MLP neurons of a small language model. Each row is named by its layer, matrix (down: output weights) and neuron, and shows model dimensions 442-633. Each number is 500 + 25 x the weight over its row's rms, rounded and kept within 0 to 999. Numbers have three digits each.
A block is one neuron, or neurons of one layer that tend to fire together. After each block is what it responds to, as a language model described it from the Wikipedia text at the highest values.

L9.down51:493483501534521438476489480495505500492472504487469504522546499492493489538506491510503516499492482425490534494465536510478505505528487514476482486456502457474471517507487474477552495489534493513519491483514470507470489455522527488474490478479514504540504469493520493562565520564491484458481512544522507473513478523490477537518525500466504506494497514537497524486477537560445495505535479542456503525526484527547514530495509471523500498463489484499500472481499533504510484508445538508508515506474472511472486516505515493522548523463492503528522451487511489536468505534482486447
L9.down58:480485518553467477493515488517521494505529547548476531512547495503531473511476479516542461516491473484529514517473508494526507516536502478550493493466498491534485535470504493512489483514475539472561499484537480473518511526485534483490508506523461486546481463503500489493488516475488481479522516476488527497471458535494524489466506515460503524451502504473547491464478495515495487461528483484514520515538510492539484470516503540470501523497495486505491550521508492506527496530492504529519539498503488502482488535483486449475495499530542507534472528503517533465517478523545479489
L9.down648:480491516528492478506519464501479544515454516491512480513491490534512491483485480452476496459493520470480500508517461487500477508522490429474497479506534517431501565476495503476489509492480514481493515482473475512504501518480502431519522495522460442503475487503517522518490505551538525492532444507480508489510536492430491466473519482504520504542533531498514503468522469486502543506539512499518457496439514545524515492474555450435471533473478501515491538504490495480486473511465522466487455520504504463502546524498517463519475482497468507461462550493486509509526542517497508545
L9.down662:495494479512498504509519498505561487530526489515491478536490486492493546515505492513526492500499544491515516489502511525520482506489505497487477475461511461497484496496492496520492494488506509509499470521483508503497511520514500506442497493477493516461510537505523497511488490607502509495536494523511538484526478504495467472490514513479511514487539521479506482502504517494483532500472494477516486517494465493501464472522509527493509491495503519528480510500516523463480505539483499457564498483503538476521485479513483545526482497445485467515516488499493450497501493476461467486
L9.down753:493490512517536510481556499523541484527526466480494496529508487540503492496467485508543526503492502511530481491491503511482495472462487489508441493514500506462545497473497523496464469466515511512482503541508530508468446535463477497481481498522525496530495464467532547514511515515485513535563519514489505475517502471502465497451498513489405530473512523497492482471494520550488501503510494464537523502478528511504456417458450515494542478541495493515498491535478528505517497526480504512495459460477515503499508476543441540493495499510531514528455521497500501464491464500488529543
L9.down1695:503511528514509488536469446493501509541515475517520508499501532516509471510515465483493533430512519510496479459526514503514507507493467531502544485496502521484514504515485506487502497439530558506498485500478445513491465505537532480461506485521506511501506493524471504552498497499499485466489521495461428495524476488490507473479489479507477524476496507521501505508462520505462522512517490501517485505521526484511517529500442506485466479510501467550526484485475498550486517494503527479501521473481492499478517503493503504501500493505501504515513535492490501482486484462506501499
L9.down1703:494493537487459480531502473491482482524497521500501470536491481499510510484477502461524470478499512525456497497506523494529513488511513493505524511490505490484495519541535491461460516451528492492503515475489495537491471517464529509519488446534490540522467482476479507454510476459533514499491521489513494528508507498536523451525478472499526461487513479505511492487509490491485522521498499492495512531480487440481510510500532522532503499480485512459506475474456470472504522544483478487522497484469555497506536544462515511531503473521498494549462539534483483484460528483511490482
L9.down1837:550520453480516478494471458508472515507473526505501502469529511486497467477525499533503463494572500557490504489480469521488504464462435533451492510507492490494485488519499528528485524464487489521477537456477510520475486515538484478504490475465485498477519460497530515520477496525476508443505510517491483504498432578467532489539551529512528483501517535478476488498469512496462528527511515478518507454487489480504513504510496532445513508501494520507520533476466510456473497523508481533498523448520497517503477500487475515453496499484491504483498464466499461524508550465550490487
Noun-phrase openers in narrative

L9.down267:515514531486502500476500522488491510495504547508498476505466541507486454519487474435470475466483501494477513495497516491514501490500461502509539541504518530541470489482471512509496526463535494451510524454508498494510488547478469481465506474540463516438445515490540514494513502490543512540485516477562478486505482501489510525511522463514496508487529496478543491455529507502498516483496519504500514495500495490475459516477529530503490470466504504489510506481465448508512466499494512530505481478455495471500556457463532525516520552572527488522494544472496454461489525552484467508
L9.down660:493491457484503492462491538483502521471511510532457477495506507508496496511477525441506484499489484450508508499503510524525532502480467508476530510461525520494497522514480492515494500504558482488512511439501523507492484539516536493524486456521510491504508549505516499476537496476457527464496502478498473496485507534530541538530502483524462491533513533499541474452534515496486495479522492518488503491533494486522524512479483531478522506446524494467508461505472506525544495507523517495491459472515493446499574479467490530509511521499502535547508505532530467531479483541476493480
L9.down1048:530526462492504484507509505461489476458493465468523460518499487484513530528499512497493528530501452516492509573509510510516522495520478483518490525491561520467438508485495537503480513500513519505486505460493488502513498555506470455474494500554456481494494513513505491540505509529486507511482486484480477497484506512490499568477506493487454501497520477536559462500503544523547494469503523472510488497484474527519460511516457539460492504494513535523521523486476502536521515506500509521498515494466480506479509484479546514511496502500460530494510516512525501507439496472480488496
L9.down1068:505500502487496457483524508494463510506514481541544475495473526489485527501470476447487452508504467544472507474546494500499497520528509563478511539480500506513508507497519541511476498550529498452524485503471525522503452553493547516473528501470536516491515538523527466537491521477495467482483480581553512457484498493487499547562516479486499482489489480503513485480485496484508486515541500470497487517558514489463522506546498536487476486499451509523492499505477509465488536539481516528501464455484532464528516502478534490515501505535547570490511509476524502503499552513511472514
L9.down1149:500523517510519530520492514501482519502463539527510485529509472486511502479504479497502466523476513536505515474532503506487505459515485525459500487497497499556444525443510511498520493479518461479540464466512484538525465546471518506478500489549497471456515529511475493470517490463509480506500494436500513512526547515535527494497511486486504546445504506507516478520455552477514507493512494464500480512460495502488496478558530545452522474483495511478484530490518460516531499499475550522509475468510483455496519525467524500509484484472506508511471501503503494485447519469468534520
L9.down1431:519483496512453539528489472502497503508484534508510472463516484495489477489500480467518498500540468452512494484502534469473471491533509455481536521502453469530490491499490554569436517494492487485502521471539481525465532470492499521513523480516460438491487468520502464497486490527487524494490520536513477545503482502444548510492509490515505506494527468471510489500493543560496547488504535483529504515513490503513503498478472480501503498545480486493516537542496456553506484462489461475516478504487527487466517525460500517496493474491463516529494503539489501499494529495507490501
L9.down1829:498523532469504511490521482530530519533504515459458456469519492488466481519455500481463464475526504469493496493461458513509490505507482532512481504468472502481463501491498510513543493493515512481475456525459460499504479435494534475550504479509520519469518518532530543492465496478505490503535531495466534516430565476501494498499534458491492490534506452487484486498490503485484519490508457509505499466514512460503493552494530531466505479497470525488502546473519530499502479540495487530475439475497492524529511502520502515510509490522528505521515485476475535564494490472508530488
L9.down2032:554509508488467497453513552497491502504482537526517498499464532512510487536451492434464436479526480498511505502487506496505462498495502453471497507512530537518436487506500519528486485487517539498502533470514503487516469518475518490456508539552512497505516544494487517478513523526511482509444496506518504485484509503488491475499529487554501539505498528565488466462536481509490502514499491500472512535527511495504487507502489524511538495469497473500503501477470510496495535538484508514457503508538486455480535482467487499512461489503490499512482476534544472486491488522507516493
Surname completion

L9.down469:501488495497504551524490537477539504512514507533490498460498501540465514520489518502507504522515474539530427506500498437484488445484533544537530493500499519483496497469491509509475502494493490491536454536523459508464471492484536494531522482481499483542457530563481486503484517507512514499499486569539549509518514505489515495507469537496537520486531513519522498466515499533511508477472553419489532497522505484495471506526538481480479502539503514492471504482490486471460530499471514466494559481471488471548498525479471470499465504477454495522506470532467514480510461497478523483
L9.down575:499528473499491487487518510524480486490520510523534486468526474531492541513535513525529511499483487538526536524477481517552517500501490500472472556477481493510493447476535477489503462490539495483493488481475469450533466517507498531468498512514527464549530497512529482476464484537467477498560449477496541464469504534518474498507457466542517469495542535519531514551489498499474501501491508459518510499479476505479449475521500536506507537500485511507465498496537488502491531477487460511519511505524512466508496451499517528491495534494472546556507496482470532482490521523515500505
L9.down819:486517537506487475524515490517470543492497492508512536526505516504460481542480506516499464491514499527503483508489497479519436490487472545456490481531594515517486484510496504491466471495482464523509515475483497463495493519503488491487500527487510492525519502503559458515481525432516493489481516510542498511550501545515511541535485515535466520486459487537487513509497489508539495516554500474515459477519510498549524518513478479514513512496476487520483453530455479508513511521493513506516474490520507505490513529483457458491488500513457466516497487463527539499509530535488524517
L9.down977:453462487506539507506522506534524470483550543528513513470480533523517509474492466480483491503471509492497472519540487497508488474477489480525544454513528533515463507492505476478466501435507482481446540506483534485485520486512490522502499549560504532544492488496483523531476488460512466468495568495490505422516485477472512542542469556523485500478504535509513497483525475517508499494504528503464528490500508508496496467552539551483569560509489473460498480511494512480543490478490536489478473513478494567488528544477481504482489514486515440512509445516553491502477516488476496464
L9.down1203:462572484494459538488484494489501522543521486460502461487477514478477480502551488516476513463528500435499511466503488510522491476487513455459514522514526486524494499539459553516501510517513474480484474523506483470569520509511501491484505492544483472482454486452486543456514538478470555492495526505503495542497552504518502516484498518455506532501493481517517495432514480496549481511490506494519500512470506476455498492509503474513504490524473505525470469497484470448450476511469520468499503470523488501512535524494505472522490518495496489499503530508484502466531536545494450495
L9.down1245:556465508504493503487465487554492470526488488525491499519495406498492447540496477517476466478504514504559504499531481504450496514551515471542498520490507507504547518517476516540529523432516518498509501506499474501507497459521545511511521496495515501525449509522516498469491512493488530549519480527552520512515467509492498478505444512517475495486545530531548487487484487506539437524489507439515507525524468490498530519481491507497470490527456529484518540478456458490480519493447493541504479479512479469521537517506513536490491503494482477543547505490485473496464481505463526555
L9.down1592:513446507539511500454519476500533494481499498506518506499458491490503490498508553470510530496489512491497511529466507503497534447509510511494511439487521564502490505475473533451495463521505507498489484542498487508461533486474476465516490513517496524493536475495481484511513468498462500496505527558470519524548477447502454488534462525478511540493482510515538497511465505518484522492492480493474495511463503476524523529522505465521549540504532480517526500468460462471499506469531533500489512535495505497502506490502481536523475520460479499510551481467480499528532471502494474511
L9.down2532:505510525483509488482443513510469519521538477447544515426504488539463473504506496500452530455494501536475495498492509440511455500541509506535548500524472508484549486453480564457513548447517471478460478503491500483475489481509542493482516493499491497473488518481461515522514486492506530512507513501519498512518493486486496504499454498520502501526478560512513504468520485466492510483543505462443473477489572466479507525555520486457464480495483504536480509506475485504477492503516503503499505465523535495470528478473494510526534488464479479485498496523481490523500529500501486505
Role/occupation descriptor words

L7.down137:539523525525509439466526539518546538481479488480503493475463473515530463539482457520487533471524516476516521487501498515531487461479527521484508470459512453498492486507505470523516460487487505526479509464543504512534497539537459486510495497454556480521504495510533537540524522565504519508512470488507515484467499468502511517494563525492485534541513486469490519509526503521491465510480500489522475544507504502487477520478503495480526493516497507491560488486510483487485534499469505519526505481520534503557508497485521505504502450511503498524490472542487461477539472518506485508
L7.down216:506519486487543515465503476516467524498533494517488476494488500520458504529491556512532489491502522455477493508498509488520481505464479543480523464469552444527489477492517539515495540513510521505530530485529517500507506488483494474454494539506539531528522503484496513517538497512489521520500464523514505499513489516504496539519537531518497506535526500462483530499540452544451490527507462513533518503508507467529530528471526464523511471446509507490499496479460475505527481484470506453483506481488506510501519542474525519481468467489533474526440552566482483512523476526485471484
L7.down492:458524484427487485518497522476575508513520470516517474532526485484469493531538512512528518514459515499462505551534470472498468530534511490497532483517456479486534462482539501462531491491455471508524480467474510479504473535498495578545498518487526493535506493489506473526490508491525509527527481508490544516565527505477506498483548484488494520479481515512491455501451470542499515513478520553508499475527524480494503473518528496471497528503479507490454523512486523495449504502482479556504489480458523540494517467501532487500467562502514481496486476486555556518496510507523489514
L7.down565:509496508472546525506514488510523491473479504507472523473513507488524447488486524536500514544536515511490488510503482530511534504492444503485484500517509475527488479480529503496485486491498466511526490474472466508480487532516497485488515529511527490542479481557493496480519452520471503526538519476508499463518473534506517541494504454508530445467539505511538520498502438504493499488520521526523512508474525433495490519549497497486520500515488479495514533487494466509533493526491464479502474514485528524486526462503528487523511527490499505476480521525500456517483471510526490490
L7.down1093:480537505493528534505449501462543557525557547489499489523509492534535545476516496500498512533487500492529487510480505512484509463484518515520506495540507461440475522494486493485542514533513495502485517496487530488445435517467493497431546518508504498519474527457486502478494503524486511483512487530458475491486470474541532501494490475462501506528527477541539476483485552489534535486474494502449534472444479517477524474513511501528497482531503538431488507486519483499504507484513453547475495506515506479521494473503504501489528521514489499508510490492497479517486492500490493496
L7.down1351:549485516471514481497464478503487511490520542553519503494507493526511512492474518490491456501542502541474486498496504498478533439474453485508510488494502497517496535508489489427492531466537460528481439495460567480496480491493483547471507463542466503477535532540517496486533485511476487509503508497515481517495500508514462502478551530538460515479486507529505485499486483489508513549550517482526473481514490484479536452495507486509531478501511492548461481480504504548541508471474537479557495486493493507484508514505469446512504516481539574484466525507440504509509531499534536471
L7.down1389:478536501515496522488500484488466523522494497502479506538436447516521487512512490534531515504492540527503495492484498508506472493544505470481463489453504495527533484505480478469486473486497498498513495543501468516509468499505521516483479510504502482450514494524527505479512494479519503546513500493513545508507532490530443468519508495507498487558477518515479482469534506537537523511480496519536495533508471452515493495482461509531492501512480504460484480524516481505493492486484491529497518460518488487491512538477510532484542498472540539495518469517500499471487535534522444487
L7.down2559:482507503528521519493490538476483506467514559504540458493511508499454495504458488507483452479501420465481505516526533513479517498503481459474504526443497509521474496551467531506498510505552475505498492475495487501499460505485490455496514509540488506521477515449495519468496509500527483489478447522498474480485519518456500506492470482531480509512502486529491524473467502527523515491504515477508507535478501494519510499463479539512476451488524448576505502499507452496502467508502532532497466423533513522519477490516514492510507516508507522501465468512513445486520473486473497544
Name-completing word pieces

L9.down235:489483460468521544471465506488497519487502483502485518499491500526471521526514505494520423502469474481496479472493517482561469538489491441498498536499491500488506535504499498481505486460490492551523520483488536492458490456504473515497511527520473479467431491477527504496499515478524513505510533470486478444491546470509483499489506518464481540494509492524504478467526510528505484520514495528515484472499552523510472511504475469536532538480503456507497492483473517486446484527549522482498542528508467505528469477515489500509534544471512492469518498481516504516493501519494485560
L9.down253:496495504544494493516507505496541512556514498501524457506466470461488527470479469470484540500500532503506505496497515474467497512542462522501494511517524512514511486508500493500493499486521428521499470521492531486484552509502502488478511446469506462519470537547490509483494499462466462579462504493474518501534455492541507482490500511527490499490523488500552509494487507482497513471501543521524527486523481501519536502497523476519457471513523503477433458499510562501470555539548515472506448499505513487497551505455510474519480454516501475483523484493479523464501475492497506518
L9.down864:481566484503483498509469510517498511499503528507500482498509523490513493467492491511456527476493520486528480505518491479516515519521456457507473495500536496544526512515478489454457493489468508538478451488488521518511465566422469481518469506487458513520469488479485509516495507538506481500520470484531454545469520433486518455519535531473485498509501497513496471548486508445498531535463505518505535480499491529518462494485506460501518496489519502499469506497492525541536514469500511469496517524502487463475491502491512536510494500530504487521507523511479431504490473478518506510
L9.down1306:482500476511479487556481476520535547476513474493485525522449466564572466503524507501487506519521553562533492460495485512491514493503523491494523543468500478479534494494526502491516497518488511541503494477459516474484506524499505487497542538524463473527518507513497502503477514466513535479456512453511542506514501497487473505469524533506494503498496497497467524498497501509499509478469521497529489483494499506448527452445523486518490497503514513519493527481505534457498500520511472523524479499512442509452458483479524526500515531477494477519546493454506441522533517506518466501
L9.down1661:502474490510475490423535497488523470479495517428425455496492470551493513495503493508509503507538493517512533447492513487496512481497492473503468504521457534532497513500506447485507477517510513485463504506503511524540491477509512555526490496546531526527497470523487508494456491471529447505514483525493524520497480504521471495502469477517523518453495500514524458541519523481548527539508461494486498506507469519529528479496520506474490445510463544450540551485517512536540515476497534500505504493476505465510461541483496512522494495477497518513511475445557499485463528474484481527
L9.down1797:512530493474486517544512472521495456506528505495501517481550533534472464493486487477493464482495509490513516496510486507449473455524471505470460489485526510502439542534499435486460500517545445500516481509526538503545505508498538493479474491493496494505507463481464523488474490511504466498460512486485463521498460507487472495464507428515473477538485483533506532468503503481512525470479483519480467489523483452515500514531527539461491538503544488509489515503503479479471521428530493499482510537499484453469501500502494518504506506502508484530507509505542484490471478551512539514
L9.down2239:462477485530544492521496479504493535471483515465507554456499519478506479475487475500536504454479506503535515502513519485501500513500505504519472472488508524535489472485510485491488506537497506501516522456503510508511457527515468525525520457503513513490495497524513543487473506483533479486503487485497481488499522512540494507496470492543487479537480529516524498497442490478527516484454497522466488501476500522506516461512491562524495501504506496493489493494479549460524514483534520465447485538540513532491480488462467513504491476547519489521563547452532462499481467493456541459
L9.down2414:523477516476495484499495515493506500469530490520542518518509484480507503478511527514495477506510543479482485554515477464524479509474486506516538535502522500480471506517484480509484517524502441496522505475483475483441493524506474497510499471496503473510481492522502530514497496533523517554519530461468513497457498477497457472485531498453491513500488471489492515502493512538520490553517471494505437483492508490499497540483516517489522455446529501504520514491486504524474493497511527446532479516467490478479525512504496512507533475524475470500506514482494491506484463523483447478
Indefinite article "a"

L7.down63:500470549495513486494455464545465495527478509455523473527521509505463501508463533518509504505521561505526529489522513543515484506481498483479495510493527487534490514521464472498500543479505505533509528536529485516506521504481501463516490506541511481490494507503514519501488517531494518480483456472459492505527488519492503521528469510510464478494502561500512526516451485494485472466486551514459475500487488493490537523478489524531506506508483445504507528507481500520516506529500519473494517499537494460490533546485475484524479493467450487540509537491467454512490520507428469524
L7.down329:459514491514456537490489503476486509502503519447505497462489516480505517475501553532507495509491568487474483518495484554482491455496460508483529535477473469442524500513475478508492463507468524487504518526489478475472518469474499562448506523456467456489483494491534458526481475516485522497476492499475499488516502496558510504498484543489483503496494480516521462482533491516516504505501473497490463512537514480524495494498504507476496515465485459508479506498475528535491470521561445509503495516488499492487513508451477495498528445476502513483500514544480486507496503522501513511
L7.down552:519504498524421495497443505468525506503434480501495500485512548487497507490472505487540478524479481510537480510545521479494508497497517515496486534501523535497480465549531473487496480451476499530472515537453460514580511499458523496546570509547450536433527513479510459524499477493515484538484491505501480503457523494477477451500496500481562509521512506471442535503538519443465493484509480441496502511508483499544484520469522508543475507499516443492507501481464457503485507499497500491484455507489499505539528486541524515473491481507485473466487502485495516507490496516561518476
L7.down651:497518530504505457507487494452518506545494486489492474479491490488463533502474486469504460468485517500495473469484488482536455519513475514553524519514518482515515505477472513519496534492526463516554465488491474507486506529521506508439517513476519518486467526450534474508506522494502539494575480489512471491489544514513511532564529525482555474475492509501514466497534504511468498485510494484463499509478493496487481444507527538517492457543499487502533502474514451485510496490483529517509540466481519491490529493467488470496496489495537502501503502500485468448506489503520480558
L7.down702:502488494527536469485507509499506486502528486481518466504528510497454525505463519498554509439519550485502472469492506505486537518470503531489532499488533497536533449524484532524578497459480552475556474476471535458451494466509473508466526544450475485436515482504514502538509491533522506509539474519513463511504515478526540497492498506497485509500508486539531498530475497522518498508510475502465468505500489500462529501509472502478506529487524465532478478491510500500500485506489519454497479511510479476469530526531523457489486487519473501520510558488548494496521520501486477543
L7.down1606:487524507480506503478458486507503517504549488484509550458476521533524514502510481493482537480491492519481511532506525475502499500461531479531473492507472506510519465462475519500481521481534489497493487543507520543482508502510510486527484517456493490465492507520501556519521508535505499467496494523485504508547508467495510545501483489481524515532491511505491466509503527466536461501504456506513484467438489471469497506496489527486541497527448466521546561540529523524501547512492467474470511529485497475496534527493477497522506466516451458548547506480485493486464455557492547547
L7.down1650:502510540456446494452471453489464505493529483510506465506499466541504469504501482513476488470530509499497546539526484484489482482476508493444491489537537514603481501545486482494533504478521503494460471468483486511479484501547527481544446492524479498514556480518505537481518487542485505479538448491493523514518509503503551481504460481504532512479497494521510486481478466507508493500520536533487496486503560488494500553517505516436525495491459494508510517501490496487480526514492514498562489509490485516485545519491502465504515525501477514503489471536480478526492540490499482508
L7.down1953:520503524541487487522510434484491487482517515493518447508508474503531482491516527504523444495501509471512505464490523486479486473468438505496517507482551530535485498484477520443525507548531489506456504496482490522545477491476481452477487524496487486465507494445539482462479522534473495551514462505548514500471491498493515539525508484565472482502503517483459487489463515485520510447538499482483419443524472493485482516508474561528493482489483471518519500514503515462506502504505482495513495471526483480504463555482472500515474480501492502519495506537535494461491483507483527525
Title or distinction predicate

L5.down5:549464472497547491477530478530481499511521514511475505464541473517501498516486539445498504502468490452535513474473516491455480490495441478450495525443521498530483516485500506522502490502523506498493505480507544495538505510481529485499488507488537528531477474481512520550522472462485513496498458505513531488502513534541512530481532463521521490524519506512526540535480529501428538480512498516556475505476497470494527503519506478499517553464479504532564486462512500480522535527537458490533459437542517523495481495494514499508509515505517567528507507481490468476499477525479479499
Articles after prepositions

L7.down1021:522512503493452495486484482504482416505466520540439507525505507513532453483494504477481520535495497569519492496524502534504464471527486508458464488466532470502500510490495495565466462457502523509474546526499508522548528481493484491454512540529487465522536480494466561526544491493482482520502480494521482503514468498543476466507576502458482498501529490479519464486485524535539527506446472562513489454520480490511524515474476474494513498488504485478532467555530511476492483488478532520497484497494499492480561477529553489490495497528533475474501478490526486481455489509517507505
L7.down1198:468511514497478501491470478521510502465486505521501546468509487471522524511524467472458512513506479529502497546492505490528481474565524488503537513453500504497491529452518449505452514524461540481469467515511518468502511478536507474503478478507520458492524503507479473494493516543509490457499515495494502507498499531488507515474443516504532504464493485543454491537510520489472478455487469525491508513517494526522475510491473521517457477495477570494500527548488477516484475496510482527490517482487474474489523482480496503516452487556477492453495504490499493512461503492465507464
L7.down1268:470455501436503498468503511555523467459474492471517501504536514494522490530483512463525487471494514496477492516502486465502524508494548487511501531438537474498544519495506495529519505467526489527520480510503508514539537493453499481477494463481510458533475510501497473512497526537481492473451507499510530455505484494510505522485512478507541455515515519487497498514516488514495542523493542477533486501491493448444527484498501475509522521491497495439514511444490529504508502489509492542505534457505505483485472490506501486509528520449505520493525540528515447460480494503565522496
L7.down1329:481497499429467489499513464479535515487491531459519535525506478531448493481526495499514517506508491494533503508509511466463535513484500470485455512479494524495489528480477487504493535471494532517471481480538522497538489514521489478519520503511517491480537520510499493509507457565511550507457477493466473476488531468503514500479470513474463527505494507463502500482462482492498512474459470495488490495516459509466515472519525486508511510506483492485462494500513510450496485468452521489504531552494442458546499447487510469485493530557494434483506493541533519496487497514545502484
L7.down1857:474489537486526473513533472501484484519479540492513524509492554480485491480508495472483479482517515515508471472508541491476492455467513479472489454482510524541453496490470501513518478512465513509528518488489481476464481489520535488497484501484497499493469545507503489510536489501475488519456478502523462484534503474498485473479511512460509546542518496488479489473486472511516475488472497507515531489450529506467479480505538496489488457513438477478533514477503572478479521470510513464469525505488488520524555502474493517480449515491459494544520494500520489505532488528487527461
L7.down1963:518487441496499504490496479516487530521487496503467503464535546502520478523511469450508451506475466530546504479501500525490490482490502518501471461513460505533472554519543493472497448474497527499531492457483473527493438485520464485485477508484505471505510540541500510532499470562500455478522513521454521491514497507508485525505498459500495500515515476493483488455509537492489484522454521477482474459491492473516502472527426543478487468504508493484491529499480509509496491499497445502484496483486505467512461483521484537536492509503483469522493513526532479476501483529506493455
L7.down2505:490516478493493492509523463538493490519459507504526531508508500518518499485521450427475470463492499487521491518494467529493489494495510494504523494502535484506443503502503449499487490526527472535499487506501491508498511488535466458512484497485479497497459491530475495448535488612490475492512562495485491528489490496488494502490512492493528526503506474480485517482524486493460487511445455463509497497482501456515498495504551483506501517514477491522492478470499529492528504516473452547532535437501453485513521517514499523522532539536492520518513517491488522531498508489476499476
L7.down2529:510508490514479490511473489482537493552522497490512516482506521498455475493480526484526521488542523533522469559521505429487516482476474499532492475473494485503472499523535506542511513493544500532482492535512482499520458483449488498523485511491542476550520506490527480503527555516492511541534486514507452465514509530552503529504512540538468489483502519543507492475498503495449522513518488510494461490489484443562521523513512507472507521538496497503471479492480461538489568467473534492502514463512507469518494505468521523475464495510505529526512484512466468522490523486504513481
Definite determiners after clause breaks

L7.down232:462509500505478480513473497541543516517462488510492455480543465510493493517485490482521501461480467493526507485543502473492537486471477509466486488510545441492474480505485501466493486524496559494498500480466534463542493519499557507484477509462504481466500487510512542498489483492526523458531470497526504473487465563519511514525479550496502520544493502512498451499500529529459512509542480544487533510533493496507488481470482497548492536466498507471497496519480539485556513512522489497553460541548501540472498497575493525531501525507485504547479460522525500456520472529473484501
L7.down564:513450473485503475461516514497521510529460486489495532516513469485511482481464537483497537445504492490484484464522500494466547479461494502499516496484528481496515504531476498512460555512502486516475531498477479499498498494513485510417470506518508542492496530519529497480456528492521532521478472514495486527460497495545465481457491515525452494514530482521517540524517495509475516516527497502537526516470531479503502530486514474543487492527472467456507472476517537509503483559501484502468481493504480516524536506501438513493515499451498456563532503476497500478473520488490473537
L7.down640:479505497508515485480481484469499501494488473494457533510495461536505510491493465545494448510524486473504531508569504500522521466462502457518522522491454467520507426490487496527495489478490508537456486499475507529516473492507495530490494525496480510534532465492486490486484479470514482521519500508475520514500504497542536498507534499508518515543498537533482503516493507513502449482499499489517513505485449557523500536483490507511544469542485540493478492534551508478514512502533518481540533479499521476497485468502512537530511484486533524551478547454481478495536498501518505508
L7.down868:500511503519483525508452477474498514505547499421486529508525515500540502441509454539493493484513470520527482482529492501492505514530496500511519493503508463483500473485481487491496475518500513527483505450500518506518463540525476493535489514526507542526524503504479485441494511445522492478524517494506480484496477464514470492428485500510498486519481493500533500516512452453478544504496466491519511497527515491480534502477467497505485507483534487521527489456489536518484508510486468469452485467509475518549504494491517492492509484538521488531540491515521514475581478463523529533
L7.down1791:529498503544508467473482537507509484471466483505466505518528522505493514437466509501494507538484541452517498446470517480454490418534490465500480528547513489494493514530510488514511515512488457523515506471501528488492559489440512486447526495508512488541509506487504495522503521483526519500510521474483507489496499518533532482485506504508518506505469526510498507551475460509485517510517482516504522504518499529488484497454505533505523447509482519481498496494520504532531534492450490496469476483513481498515497502512519470498534498499468524518461522494538481467525511497492523506
L7.down1894:549473519478465529515547515542514509509465488532521531461498513556503486502499477528492507480497491470464494494478498473508549453517473475533522467464516523512510485500504465513554509509498457544457505523539540498509507488509521551518543518524496504459520540515498490523502499482488483492462445484532491513523526506483528472457514484536504491498484485511460550534505516572543489551500516525477510492487473526490519512472473500514552558485505516505491521463501479482496489510525483462472490486570506510496530504511495486501499470510543499466499537513510469523507465484447479506
L7.down1904:515518520520473504455518457532515509511538483499510513495509519510452515541495494505490479475439499529482526484484487496471521499467537487503457506485483526482418464506511480497488498477468482512493482517502470514492463463495534514484469494507507495529466504508478524493490431498474501521489514534480525455540475508519505499502497488503502502498489482490511521550495478517518497503489485486542531478494501477477523539469541522488519483487530527507500509490489488504498487496487515488524538502547480530499498513505488482478485526444511479513545546447492470509496501565473503513
L7.down1907:536480531467502502480532518457516448474455464508499494509486498472481527471496467473490486525529504480507504477511504445507521473502511523504430505525454494510520479479497479493499475467514516500503481481482481494487497441506516518490502514514506506553484489521514493520491462523560513490490454476490510539483521496502516499504467474530444496553489507492494510502519453484489531510497501435467538496499549526486495511471486527518526519501503462502499497496501545527506479451466485467502495510525499477510504498501493465508518498534573505536487531499504508498506521564508510468
Indefinite article "a"

L5.down717:462486497522447482518493494501485489542474470430495458488475496506496496498478530520525503465500502516519490503525511473489499521519518446513487501525491483484463472504492459514455526511504542491488468508476525473487496486467502533487508458502509460489487486475525497500477474487515504461529458507492465511487517525470548532492459488527504481513511523490510515455493504527487455513498493506487491529519545478465482499463534463524458502479501524500509514465522537464449472498485520499518499506517492520470484524527493483512463495492498505546468476514523444501508502503501473482
Indefinite article "a"

L5.down614:467517510515539522481503506512499456524523513533520488506498510519478484545505513439495489457520457446539501507506509500469533537482484510521539508491538484505519485513490507478465513522524507488495543504452453479488500486468471473481473532517521489479454496464487461446491530512461529466453512507552517520498514524464521483526486469506472478511514522524469480439531484519508502507517472490467470538492517470491480501492520524528501480516480464522464468492513515541452496473524474522472512516541488435525453530465505466476513502518511459488514520503471490513479515485482471523
Surname-ending word pieces